Part of a small language model's weights: 16 layers, normalized queries and keys.
MLP neurons of a small language model. Each row is named by its layer, matrix (down: output weights) and neuron, and shows model dimensions 16-79. Each number is 50 + 12 x the weight over its row's rms, rounded and kept within 0 to 99.
Before each neuron's rows, "fires before" lists the tokens most often just after its 100 highest values on Wikipedia text that the model never trained on. A number after a token or word is its count.

fires before: "| " 31, "\" " 8, "he " 6, "0" 5
L6.down312:42 61 32 53 47 43 36 58 61 41 49 48 58 52 38 50 59 35 47 62 53 56 37 45 46 30 49 44 40 56 41 49 53 35 48 32 34 50 45 29 74 58 57 51 57 40 32 52 58 54 70 39 71 41 33 58 48 50 28 67 70 42 57 47

fires before: "| " 19, "al " 18, "ated " 13, "k" 6, "|" 5
L6.down181:40 52 52 46 32 45 55 57 51 63 43 37 40 48 65 25 38 33 43 53 37 63 45 44 60 30 57 30 47 56 31 41 58 50 48 37 29 59 48 29 58 49 26 44 25 54 51 65 61 38 52 33 39 36 51 36 18 41 60 45 55 43 40 44

fires before: "il" 18, "ild" 9, "t" 7, "d" 7, "le" 6, "ted " 6
L4.down888:43 22 50 58 61 44 41 42 59 42 49 70 51 42 47 48 61 39 56 36 35 52 61 37 38 67 34 72 59 62 47 57 60 55 53 39 44 65 45 42 48 47 53 59 54 39 47 24 44 45 41 25 44 82 52 51 62 68 61 51 57 44 57 40

fires before: "| " 23, "\n" 22, "7" 4, "8" 4
L4.down171:48 60 45 38 39 32 45 46 67 51 44 63 50 52 29 43 34 40 63 25 50 57 31 52 53 48 74 49 49 63 65 38 61 67 38 31 42 55 83 41 65 35 38 31 45 40 55 34 62 36 62 43 51 55 45 41 38 59 44 39 33 75 47 76

fires before: "ates " 27, "ates" 12, "b" 8, "u" 5, "t" 4, "s" 4
L11.down132:49 46 74 52 48 29 46 53 53 55 42 63 54 66 36 45 38 70 60 33 59 61 69 63 35 61 73 48 45 30 76 34 63 41 23 50 63 48 37 35 59 65 69 50 58 43 55 59 50 55 70 36 71 47 46 62 36 59 61 33 42 19 56 56

fires before: "ased " 16, ": " 11, "ed " 10, "al " 10, "as" 8, "ase " 6
L3.down863:54 56 60 54 75 50 40 31 45 41 57 73 53 52 57 26 61 49 65 57 50 46 29 54 51 44 43 57 52 56 27 42 41 30 65 42 24 62 46 46 46 75 60 58 28 60 44 53 42 69 69 27 27 58 36 74 56 55 66 63 69 67 56 45

fires before: ", " 26, ": " 9, ". " 9, ")" 9, "." 6
L9.down919:44 40 38 44 51 41 43 38 31 46 75 57 47 49 63 39 40 39 42 29 66 39 39 26 55 54 61 49 54 51 50 71 41 56 53 46 64 38 43 50 31 57 44 57 56 49 68 45 62 66 52 67 33 49 59 35 28 53 45 50 44 67 49 66

fires before: "- " 52, "| " 20, "at" 4
L6.down487:43 45 46 60 39 43 45 45 80 60 52 34 48 35 51 59 38 36 49 33 55 67 58 62 40 44 64 53 58 54 42 46 71 46 16 54 36 51 60 62 59 65 23 58 61 62 33 43 38 57 74 46 82 41 55 32 51 56 45 47 60 54 51 44

fires before: "\n" 34, "\n\n" 21, "." 8, ": " 4
L6.down150:42 36 47 64 43 49 57 49 49 49 60 66 50 63 88 52 61 33 57 46 53 54 66 59 38 56 35 56 45 46 64 53 43 36 40 30 30 54 19 49 29 57 43 54 50 34 54 54 72 48 43 55 53 46 70 61 46 66 51 66 53 78 45 51

fires before: "| " 56, "|" 9, "(" 9, "0" 4, "2" 4
L4.down741:58 59 36 48 65 30 32 44 56 47 48 59 48 48 24 36 58 71 39 38 54 64 27 57 54 45 39 59 43 47 42 38 47 19 42 41 29 28 54 55 64 54 58 45 40 50 49 33 45 50 36 41 60 41 51 56 60 55 39 41 52 48 35 38

fires before: "aph" 33, "am" 11, "ad" 10, "ou" 4, "ound" 4
L5.down750:36 39 54 45 46 68 27 56 51 61 53 39 43 41 31 44 58 44 68 51 55 52 44 66 28 44 63 45 42 21 49 45 52 53 55 42 41 48 45 47 70 65 45 70 47 49 83 43 61 35 63 59 51 45 40 25 18 73 53 45 53 43 68 44

fires before: "201" 14, "2" 9, "a " 9, "202" 9, "200" 6, "8" 4
L5.down654:57 59 20 62 49 36 20 56 47 46 53 53 57 49 59 60 51 56 47 47 56 47 65 36 57 46 35 45 59 60 40 46 57 33 49 44 33 38 41 53 44 36 47 81 47 47 48 66 65 43 48 21 39 48 41 56 67 47 53 37 48 51 62 60

fires before: "t " 13, "aph" 13, "ity " 9, "ad" 6, "t" 6, "ou" 6
L6.down951:62 52 42 37 43 39 41 68 64 64 37 42 44 43 53 48 47 48 64 54 53 47 38 69 58 72 70 37 33 47 45 37 43 52 61 25 50 39 49 52 44 47 51 54 29 41 54 37 56 50 51 42 64 47 26 47 12 43 69 62 52 43 32 15

fires before: "ear" 23, "b" 17, "at" 8, "==" 7, "s" 5, "ear " 5
L6.down450:38 47 47 38 44 51 59 44 12 59 47 50 53 56 57 45 28 57 69 38 41 48 64 56 60 45 52 45 53 33 69 50 47 44 49 41 52 64 29 48 49 44 68 54 50 45 43 43 51 43 37 35 72 51 48 36 49 70 48 68 49 52 50 72

fires before: "ch " 27, "f" 11, "e " 8, "ed " 8, "u" 8, "e" 7
L5.down60:39 70 60 33 55 30 58 66 67 66 60 38 48 39 44 39 42 43 40 42 42 49 51 56 46 47 61 60 38 54 29 51 28 58 66 69 57 42 43 47 70 42 64 64 41 46 51 63 45 49 37 22 38 40 43 37 52 38 54 36 67 49 56 52

fires before: "201" 16, "202" 12, "2" 10, "200" 7, "199" 5
L5.down353:47 70 34 53 42 27 27 53 50 31 40 50 61 46 38 29 69 51 50 56 50 52 53 31 49 62 44 64 55 28 59 46 33 31 66 60 50 39 51 57 55 51 47 64 65 33 52 58 60 42 53 47 50 53 44 44 53 77 52 49 43 38 43 45

fires before: ", " 21, ". " 13, "." 9, ": " 7, "e" 6
L13.down861:66 66 63 42 51 53 53 41 77 62 50 64 37 25 60 67 43 58 56 65 45 43 27 66 47 63 31 53 51 48 33 61 44 45 42 47 53 44 28 61 43 44 57 41 57 54 46 41 46 45 34 45 81 59 40 52 66 67 54 65 22 66 39 52

fires before: " " 24, "0" 15, ", " 15, "s " 11, "s" 4, "al " 4
L5.down937:30 41 63 63 53 55 54 60 71 48 56 56 42 51 51 51 27 74 52 77 48 53 54 37 61 40 40 64 68 42 50 28 25 29 78 45 28 27 48 31 38 48 47 65 79 57 30 37 46 74 58 50 61 59 74 61 59 59 53 55 57 39 30 38

fires before: "| " 18, "201" 8, "|" 8, "202" 6, "200" 5, "3" 5
L5.down419:57 49 30 64 39 39 54 64 43 54 36 48 58 31 31 60 63 57 48 68 40 49 69 59 42 57 53 46 73 56 48 44 33 42 45 57 31 48 47 47 51 52 52 53 28 56 30 55 50 39 53 47 52 50 59 45 68 62 41 41 49 40 40 45

fires before: "- " 44, "| " 15, "4" 9, "ity" 4
L10.down603:43 38 72 42 50 67 48 62 44 62 50 56 49 29 59 69 51 29 44 49 65 64 48 77 43 53 41 63 44 62 52 61 47 60 31 82 52 57 31 63 40 66 27 67 62 43 45 56 61 54 36 52 64 43 65 48 51 46 56 46 41 62 52 34

fires before: "t " 13, "aph" 13, "ou" 8, "th " 7, "an" 5, "ad" 5
L5.down156:42 40 50 50 48 55 27 41 70 41 52 42 53 60 65 35 37 50 50 26 56 58 47 68 47 56 52 57 28 33 45 44 61 51 58 41 50 68 49 46 51 39 38 69 29 61 50 71 72 27 45 56 63 44 46 53 39 38 62 79 47 49 37 61

fires before: "th" 15, "str" 15, "di" 11, " " 9, "ate " 4, "st" 4
L4.down327:57 52 38 54 59 36 67 47 53 46 39 66 39 64 37 53 43 49 68 31 37 60 60 57 49 50 48 32 60 75 50 52 62 53 54 21 42 57 59 42 44 56 58 52 58 50 68 62 44 51 54 60 35 50 59 43 51 47 46 40 40 52 60 67

fires before: "t " 17, "tic" 16, "t" 11, "ty " 9, "ti" 5, "k" 5
L4.down136:46 51 39 66 61 35 47 61 51 34 56 38 56 51 44 29 36 55 49 47 44 23 56 52 46 60 53 64 44 40 49 40 58 49 63 38 70 42 42 58 47 53 45 36 23 70 32 56 58 83 52 56 64 67 66 44 58 48 45 51 43 56 58 62

fires before: ", " 25, "us" 7, "e " 6, "\n\n" 5, "us " 4, "al " 4
L6.down403:42 65 28 41 42 43 42 27 68 48 69 52 39 60 64 52 46 47 46 57 37 47 50 43 55 39 55 81 42 54 49 50 64 43 54 44 51 33 45 61 46 54 53 57 56 38 29 48 65 61 41 34 64 63 46 57 49 33 64 45 56 53 47 43

fires before: "| " 39, "|" 18, "at" 4, "st " 4, "in " 4, "2" 4
L6.down935:70 52 34 59 29 52 61 24 70 39 70 36 72 27 30 50 30 44 48 66 61 33 58 49 28 40 45 63 47 48 55 28 55 22 28 41 43 55 75 36 61 73 58 58 48 55 48 54 60 51 44 43 66 38 56 58 24 32 48 32 47 39 38 61

fires before: "\n" 41, "\n\n" 20, "D" 5
L5.down864:52 53 66 59 51 41 52 47 41 69 25 46 37 53 37 35 54 49 62 41 63 37 46 62 54 79 53 54 63 63 76 40 70 44 59 35 67 55 58 70 49 66 47 52 54 63 48 63 42 32 50 49 44 47 40 56 60 51 54 59 32 46 64 53

fires before: ", " 38, ". " 18, "." 15
L9.down340:52 62 69 39 57 45 57 58 48 62 52 37 40 47 48 50 62 60 46 56 43 59 62 66 53 08 54 45 55 51 57 46 66 34 61 30 45 37 50 39 67 45 44 64 39 41 64 47 49 84 51 37 36 36 65 60 42 44 66 64 39 39 57 44

fires before: "| " 89
L5.down512:70 66 44 57 49 38 46 59 53 42 42 51 66 61 37 42 61 38 70 47 46 61 59 38 63 52 69 60 50 48 61 77 44 72 47 32 48 41 35 52 44 42 25 55 42 54 40 41 61 61 57 46 55 71 57 66 48 57 60 53 23 46 60 30

fires before: "\n" 39, "\n\n" 33, "." 7
L6.down690:53 58 46 47 55 55 72 41 65 44 47 61 53 58 49 53 52 39 53 42 52 66 73 80 49 45 52 51 65 31 61 56 34 35 63 35 38 51 66 60 31 61 34 37 32 32 34 37 47 45 50 62 62 65 58 57 42 33 48 59 47 42 49 54

fires before: "200" 20, "202" 12, "2" 12, "201" 9, "18" 5, "3" 4
L4.down861:36 44 40 47 56 32 54 53 58 21 40 53 38 57 52 47 75 65 60 53 45 60 63 66 42 25 37 46 47 70 36 60 57 35 49 51 54 20 47 56 73 48 60 69 46 59 63 62 41 55 62 40 41 58 60 49 60 76 53 38 46 51 27 48

fires before: "n" 21, "an" 15, "ned " 8, "s" 4, "aph" 4, "am" 4
L4.down847:44 56 47 47 41 34 52 44 43 51 54 50 42 52 46 23 47 53 47 42 60 51 31 79 30 68 85 32 71 59 58 55 46 70 49 59 37 64 38 53 44 52 48 20 46 44 36 57 40 37 61 53 23 48 56 61 48 54 53 54 53 74 57 48

fires before: "201" 22, "2" 14, "199" 8, "202" 8, "3" 5, "200" 5
L4.down365:48 60 29 48 45 33 44 47 67 37 43 60 74 46 59 56 70 33 57 44 55 56 64 31 49 47 39 37 49 70 59 37 43 48 40 49 45 27 47 63 63 59 42 68 35 43 64 44 50 71 62 42 46 55 55 31 68 54 56 51 30 58 63 47

fires before: "\n\n" 51, ", " 7, "ing " 5, "\"" 5
L6.down489:54 69 59 23 65 33 57 47 59 48 56 64 45 62 40 58 45 62 35 55 47 56 48 57 50 65 43 61 85 45 42 42 43 48 67 46 49 41 78 42 56 57 60 48 36 37 25 52 56 68 37 45 47 63 47 58 57 37 57 39 33 59 56 59

fires before: "th" 14, "th " 13, "di" 12, " " 9, "y" 6, "ad" 4
L5.down703:56 47 45 56 40 32 77 42 50 42 79 49 58 66 79 41 39 38 39 40 61 55 50 44 49 53 64 44 92 88 72 62 47 59 29 42 61 57 55 43 49 57 45 57 47 32 62 42 40 46 49 66 35 46 60 38 39 54 55 57 56 49 35 54

fires before: "|" 19, "| " 16, "in " 7, "(" 6, "of " 5, "200" 5
L6.down720:52 29 47 48 33 54 50 49 47 54 35 34 35 42 49 66 46 59 46 50 44 35 43 58 35 40 48 37 58 56 57 54 38 44 62 40 64 38 40 52 63 48 37 34 33 45 69 57 45 62 56 67 39 69 71 82 39 51 44 42 34 39 58 36

fires before: "ic " 13, "y" 12, "y " 9, "ation " 8, "ic" 7, "ished " 6
L5.down350:40 46 35 60 48 43 42 59 44 44 52 53 44 49 40 49 47 75 56 57 52 42 54 71 54 38 60 54 42 56 24 57 71 52 37 51 40 51 44 67 41 59 71 47 71 52 47 56 55 40 46 30 35 41 60 43 56 40 43 42 47 69 49 49

fires before: "s " 42, ", " 13, "\n" 6, "ks " 5
L3.down985:65 57 52 39 48 55 38 51 65 63 29 56 49 54 45 59 46 32 65 69 53 60 58 59 62 36 62 73 45 48 56 41 66 48 55 64 39 46 56 34 53 45 63 54 43 56 62 57 50 58 44 27 54 48 46 41 35 62 68 44 48 56 68 62

fires before: "| " 59, "|" 25, "0 " 4
L6.down505:67 42 26 58 53 45 51 30 68 45 56 29 61 59 50 61 47 39 46 48 58 49 56 35 58 51 63 71 63 33 43 58 35 63 36 22 42 58 44 47 56 61 56 45 43 58 30 59 48 49 53 40 72 50 70 50 37 33 58 72 46 35 43 52

fires before: "ent " 15, "ed " 14, "ence " 11, "r" 9, "ing " 9
L5.down107:28 51 32 57 72 51 62 48 67 45 48 53 57 58 35 51 61 66 30 54 58 59 49 61 46 55 64 59 27 45 48 43 67 62 52 46 53 61 34 58 61 57 50 68 53 72 52 40 56 65 65 19 43 43 73 47 41 67 38 39 55 33 62 37

fires before: "- " 77, "| " 19
L6.down792:60 50 65 39 40 64 31 34 52 61 48 51 45 56 38 47 52 35 47 50 45 56 43 57 34 58 75 46 35 48 49 63 60 48 56 40 50 39 42 59 75 63 39 35 35 42 63 52 22 30 51 60 69 43 43 62 26 39 71 48 63 47 36 46

fires before: "| " 36, "e " 8, "le" 5, "s " 5
L6.down763:41 43 50 65 42 55 51 26 81 83 63 28 50 52 49 61 53 52 52 57 58 54 54 65 39 47 36 55 50 35 48 43 43 44 41 54 43 46 49 49 54 60 65 23 62 60 59 67 73 62 45 35 65 53 47 48 52 61 50 41 43 51 42 60

fires before: "aph" 28, "ou" 11, "am" 11, "ad" 9, "ound" 6
L5.down979:65 27 26 63 38 61 43 41 52 37 57 45 43 64 43 25 53 67 71 50 33 47 36 67 52 39 49 54 31 29 57 46 45 71 56 41 39 54 50 50 49 57 48 56 63 57 53 59 67 47 50 68 61 44 57 45 25 60 36 52 60 40 66 32

fires before: "tr" 18, "t" 11, "c" 8, "h" 8, "ty " 6, "ty" 6
L3.down30:25 51 45 48 35 35 63 29 79 54 47 70 53 51 47 29 64 69 65 16 61 49 42 55 34 65 77 33 41 65 49 51 36 48 26 36 19 60 39 59 51 55 43 61 41 47 54 48 41 40 45 35 55 30 47 40 47 23 59 65 52 46 38 35

fires before: ", " 17, "0" 9, "org" 8, "\n" 8, "or" 5, ")" 4
L5.down411:43 38 30 40 38 33 57 49 57 43 74 49 47 49 75 57 38 49 58 36 61 68 56 46 42 54 59 78 71 62 59 43 40 70 43 34 37 61 37 77 53 52 49 55 21 52 36 45 34 37 43 41 58 41 67 58 35 53 43 56 43 53 43 53

fires before: "t " 13, "tic" 11, "t" 8, "ent " 8, "all" 5, "ti" 5
L6.down437:39 47 33 63 56 43 38 60 39 54 63 54 56 66 54 39 46 62 52 69 47 37 47 53 60 61 61 45 53 54 40 34 19 29 71 70 35 44 51 39 17 55 42 31 37 51 64 66 56 53 33 51 66 59 68 31 45 46 56 56 49 40 41 46

fires before: "St" 32, "C" 6, "(" 4, "D" 4, "Z" 4
L6.down137:57 74 46 38 59 47 77 68 46 36 11 61 68 49 40 38 57 39 45 57 50 43 46 33 53 46 50 54 48 57 61 37 45 48 68 42 35 52 70 54 42 46 38 55 42 58 53 39 47 53 34 43 41 42 56 37 52 31 49 41 37 60 72 63

fires before: "u" 27, "t" 6, "ence " 5, "ed " 5, "ent" 4, "ti" 4
L11.down591:43 59 64 44 48 58 61 41 47 40 68 42 64 48 43 47 54 55 40 42 68 59 45 64 44 59 56 52 62 57 58 53 21 50 50 68 36 38 36 54 49 29 67 49 31 56 46 58 69 61 50 52 39 63 60 44 46 32 51 60 58 33 46 38

fires before: "on" 24, "on " 14, "c" 8, "am " 8
L3.down337:62 47 31 52 45 61 46 41 58 56 55 81 59 56 41 56 60 55 30 48 59 61 62 59 55 50 51 63 58 17 42 32 48 45 69 68 55 47 57 33 51 52 56 56 61 67 41 79 57 45 59 50 37 39 34 32 38 57 60 65 53 45 52 51

fires before: "aph" 23, "ad" 15, "ou" 9, "ound" 8, "ag" 7, "ound " 5
L6.down824:47 62 50 65 79 58 45 53 51 56 46 69 36 41 53 59 45 59 62 45 56 51 47 52 56 56 56 50 41 42 38 56 53 55 61 20 58 59 47 65 57 42 64 43 40 53 54 70 67 25 48 45 55 37 40 40 29 41 25 53 71 44 53 42

fires before: "and " 20, "| " 16, "(" 12, "of " 6, "at " 5
L11.down1011:42 33 44 44 53 56 45 41 77 47 61 46 43 37 59 57 44 58 50 44 22 56 45 64 40 56 39 32 43 54 41 54 57 37 61 57 44 40 57 73 69 57 49 46 46 53 39 55 40 62 44 49 46 55 48 57 51 47 49 35 51 48 51 55

fires before: "\n\n" 81, "\"" 7, "\n" 5
L4.down760:52 42 63 42 63 48 65 56 53 45 40 42 52 66 55 41 60 55 56 36 56 49 66 58 60 54 43 82 58 53 63 52 44 53 61 15 22 31 65 56 61 61 46 43 54 59 61 42 47 52 73 64 30 76 48 67 24 31 52 30 48 41 36 48

fires before: "| " 48, "le" 4, "|" 4
L6.down688:51 39 46 44 39 44 61 47 53 56 39 48 13 63 60 54 53 45 31 30 52 43 64 68 38 59 77 54 47 57 38 47 61 72 48 41 51 37 44 60 69 49 60 57 41 55 59 66 43 37 62 26 38 45 46 46 23 63 61 62 62 51 50 45

fires before: "| " 45, "|" 6, "er" 5, "s" 5, "er " 4, "of " 4
L4.down600:54 52 54 50 53 56 62 47 54 59 31 51 40 31 56 46 43 20 29 43 43 64 48 44 52 49 44 59 55 47 19 52 52 44 39 51 60 31 80 32 43 39 67 62 72 48 49 50 58 43 43 49 41 31 45 40 53 47 48 72 50 54 58 37

fires before: "er " 14, "ing " 11, "ed " 10, "ation " 5, "s " 5, "er" 5
L6.down797:54 56 72 34 54 50 55 51 61 53 59 52 40 59 50 39 52 40 51 48 65 42 46 45 54 50 42 54 70 35 31 81 85 81 55 39 62 67 56 66 64 53 50 52 70 23 48 60 32 55 63 63 38 51 63 61 56 69 37 54 49 36 71 66

fires before: ", " 26, ". " 12, "." 7, ": " 5, "s" 5, "\n" 5
L10.down950:38 67 64 50 53 76 53 47 34 46 67 50 58 37 41 31 43 43 51 40 32 53 50 46 54 56 54 65 30 36 62 62 42 68 46 72 56 57 61 57 79 36 43 31 43 46 44 48 50 45 70 61 60 38 36 64 39 51 55 35 61 71 49 45

fires before: ", " 20, ": " 13, ". " 12, "ed" 9, "\n" 7, "an" 6
L4.down549:39 32 31 44 50 48 49 51 53 64 47 53 67 65 51 45 48 49 72 56 39 41 51 44 59 47 50 46 55 40 33 39 62 65 71 40 56 89 44 55 46 47 59 43 39 58 39 44 42 82 46 44 52 61 54 59 50 42 52 51 62 65 38 39

fires before: "\n" 30, "\n\n" 17, " " 5
L5.down791:45 43 69 45 42 44 39 23 49 58 49 50 44 46 40 41 61 48 61 56 59 44 53 71 49 49 61 69 33 33 75 45 55 37 53 50 59 48 59 57 65 74 51 55 52 65 56 53 57 37 70 38 66 68 52 41 59 40 41 59 09 45 39 35

fires before: "s " 58, ", " 8, "f" 5, "\n" 5
L3.down185:63 59 44 70 56 46 26 51 54 68 34 48 72 57 33 61 50 47 77 51 61 53 66 38 58 69 34 53 67 47 53 50 45 45 49 26 58 43 45 57 67 80 48 53 47 50 58 60 46 35 66 46 44 44 42 41 56 59 62 67 36 40 39 47

fires before: "ed " 15, "|" 11, "tur" 10, "tion " 8, "er " 7, "ous " 6
L5.down782:46 37 47 56 53 61 48 32 40 65 58 36 37 54 44 28 31 70 27 36 73 57 31 49 45 45 61 43 49 45 58 50 49 56 53 59 31 53 47 36 60 48 18 53 64 64 68 62 59 39 66 40 44 45 43 45 66 56 64 50 44 45 68 62

fires before: "ed " 15, "tion " 14, "on" 12, "er" 7, "on " 6, "tion" 6
L4.down1018:49 36 60 52 28 61 48 37 34 50 32 49 40 36 35 57 70 58 41 36 53 67 52 64 49 46 45 49 39 28 56 28 74 62 42 41 45 56 41 32 39 41 58 73 68 52 47 61 37 49 60 52 53 48 47 52 57 71 45 25 53 37 68 53

fires before: "- " 57, "\n" 22
L6.down302:48 62 50 47 56 52 57 35 59 39 74 50 44 55 57 46 26 55 31 33 35 73 60 66 57 44 72 62 64 53 43 55 58 58 50 65 44 51 66 49 29 75 47 40 75 42 40 40 60 40 50 34 55 44 38 74 57 66 42 45 47 47 38 78

fires before: "\n" 60, "\n\n" 7, "t" 4
L5.down622:34 46 44 54 36 45 32 40 57 70 44 54 42 71 16 43 49 31 52 56 54 57 55 58 53 67 53 60 30 35 62 36 70 47 43 58 54 39 27 44 61 85 36 54 58 46 56 52 26 45 49 32 39 64 57 42 46 34 60 72 54 63 25 35

fires before: "ic" 18, "er" 17, "ic " 14, "a " 10, "er " 9
L6.down847:36 54 41 39 43 61 56 41 61 45 52 50 63 46 66 39 68 41 71 50 54 47 45 72 50 40 38 61 54 66 53 53 34 60 50 46 78 68 59 29 48 56 62 36 47 47 42 58 42 48 64 48 59 47 71 50 42 48 44 45 54 67 51 50

fires before: ", " 10, "p" 9, "." 9, "ig" 9, "\n" 7, ". " 6
L13.down259:56 68 24 43 45 69 55 42 60 55 46 55 27 31 34 44 49 57 51 11 52 43 52 50 47 53 66 50 51 51 57 67 41 56 34 43 53 56 33 56 70 45 46 42 61 60 44 52 55 57 49 60 64 59 39 49 53 52 65 41 29 69 53 57

fires before: "on " 28, "on" 8, "am" 7, "am " 7
L3.down560:44 54 40 67 60 50 50 62 59 33 42 48 47 41 52 40 45 69 38 34 43 50 54 53 54 47 48 62 65 40 55 43 76 27 35 35 44 51 57 30 57 49 59 54 65 61 58 71 36 40 25 52 69 43 41 56 45 66 50 62 45 45 45 67

fires before: "y " 13, "an " 11, "y" 8, "u" 7, "ag" 6, "ce " 6
L4.down56:45 46 35 59 34 29 43 33 63 51 49 48 59 62 45 50 50 60 58 33 63 40 51 43 55 63 54 42 53 55 48 51 67 46 65 60 47 53 44 67 71 52 42 59 53 49 23 48 52 61 43 53 42 36 65 62 70 26 44 40 54 60 57 53

fires before: "| " 56, "|" 10, "ed " 4
L10.down38:44 37 37 52 60 32 64 53 65 62 33 64 33 39 75 49 43 59 49 46 55 44 64 46 47 38 40 26 54 51 46 78 66 36 52 26 55 40 52 32 40 63 56 43 40 42 60 77 66 48 57 63 37 26 43 58 39 56 48 63 49 51 63 48

fires before: "s " 22, " " 15, ", " 13, "s" 9
L6.down573:53 59 55 47 45 50 21 46 85 42 50 59 46 64 47 64 54 69 61 63 42 63 32 57 49 67 50 56 50 55 53 54 66 46 56 35 44 21 49 40 41 43 61 38 82 64 47 42 43 71 49 55 58 30 50 45 44 61 39 58 50 53 44 25

fires before: "tr" 25, "c" 22, "t" 14, "ty " 11, "ty" 4, "ts " 4
L3.down276:43 59 61 45 29 63 52 51 75 58 64 83 58 59 45 53 63 55 78 43 46 56 49 41 55 65 65 64 56 49 55 47 31 67 19 39 57 48 52 62 70 59 32 49 40 38 48 46 43 42 52 62 42 25 49 33 45 39 61 41 34 71 47 47

fires before: "ch " 23, "f" 11, "ing " 7, "er" 6, "re" 4, "re " 4
L9.down731:56 67 63 44 56 44 42 52 36 54 65 47 34 61 63 48 37 46 44 72 38 48 42 64 51 42 67 33 46 50 36 66 69 63 55 57 31 49 51 46 54 43 31 54 50 52 68 49 54 45 75 66 58 65 58 51 40 41 48 69 53 53 66 52

fires before: "il" 18, "ild" 14, "t" 8, "tur" 8, "tion " 6, "e " 5
L3.down471:41 34 55 61 55 38 50 38 24 81 71 48 65 52 46 41 41 38 36 43 37 48 49 46 74 60 40 54 57 45 40 52 56 50 52 39 32 49 47 56 39 50 31 57 35 67 62 31 37 56 54 49 56 66 53 57 61 57 59 51 39 74 55 38

fires before: "- " 45, "= " 9, "| " 8
L3.down716:50 59 69 33 49 60 41 57 47 72 53 59 42 70 51 39 31 53 42 37 46 59 51 56 46 29 64 40 49 42 55 41 55 47 32 53 55 49 58 77 67 73 46 38 63 58 34 56 53 47 39 33 54 69 40 51 46 52 48 57 29 71 44 51

fires before: ", " 19, ". " 9, "ed" 8, ": " 8, "o" 5, "." 5
L6.down284:43 56 35 30 59 34 58 50 55 42 29 59 52 54 49 58 44 41 62 45 35 54 56 78 51 50 50 52 51 50 36 67 47 63 72 67 55 62 41 48 51 30 46 31 41 49 38 49 64 48 37 52 41 39 60 71 31 38 56 52 63 46 29 50

fires before: "ing " 23, "for" 21, "g" 16, "h" 7, "ch" 4
L3.down380:18 61 23 35 49 41 71 36 29 57 43 36 30 44 53 41 64 73 55 46 54 32 48 67 47 54 60 35 65 32 33 51 48 53 59 60 40 48 49 47 44 45 51 30 75 35 54 42 50 39 52 32 38 50 38 74 47 39 45 43 42 65 31 53

fires before: "am " 38, "am" 9, "ch" 8, "h" 8, "aph" 5, "ach" 4
L6.down884:21 45 43 49 48 58 27 53 46 65 54 61 59 42 62 41 45 73 59 47 56 67 62 59 42 38 56 45 48 41 35 46 58 64 54 53 39 45 37 42 46 57 45 37 70 62 36 44 46 39 40 52 46 40 42 48 47 29 40 63 50 45 48 40

fires before: "aph" 29, "ou" 11, "am" 9, "ad" 6, "ound" 5, "r" 4
L3.down852:38 50 52 37 54 59 56 39 75 40 52 58 57 50 45 35 49 41 47 33 50 48 36 79 42 38 62 50 68 34 69 43 55 59 63 65 41 39 46 41 39 44 37 32 61 54 46 64 64 20 40 65 47 34 48 34 30 55 36 28 57 39 50 71

fires before: "for" 21, "ing " 19, "g" 17, "h" 5, "y" 4
L3.down992:44 49 30 47 47 31 47 45 53 52 52 40 54 52 39 52 50 72 55 22 60 34 47 57 53 44 50 57 55 54 56 45 59 53 66 33 45 46 54 62 42 65 71 31 68 46 47 49 35 49 49 29 26 48 49 40 50 89 58 43 44 61 40 66

fires before: "at" 18, "ased " 16, "as" 9, "ase " 7, "d" 7
L6.down767:66 42 68 58 59 49 35 42 42 31 42 44 57 55 41 52 39 70 64 51 53 35 51 56 34 51 52 42 53 39 49 53 48 32 70 49 46 50 73 40 26 73 42 51 68 49 48 28 54 60 59 37 37 53 38 51 69 45 54 16 48 50 45 59

fires before: "c" 17, "er" 13, "ce" 7, "a " 7, "er " 6, "k" 5
L5.down293:70 39 33 56 58 42 75 53 39 42 59 61 68 50 56 55 37 40 48 37 47 56 25 46 50 60 53 54 58 53 36 56 24 74 32 23 48 70 41 43 47 56 56 40 46 27 40 65 67 68 62 67 82 47 80 47 30 61 51 47 37 37 59 42

fires before: "\n\n" 40, ", " 11, "\n" 10
L10.down444:68 51 35 46 58 58 56 25 63 47 47 63 39 51 49 54 61 56 45 47 49 64 67 55 50 50 63 64 59 52 59 65 52 31 78 36 28 79 29 64 53 63 57 40 24 53 33 45 65 60 70 39 55 63 55 61 46 55 54 56 58 40 54 63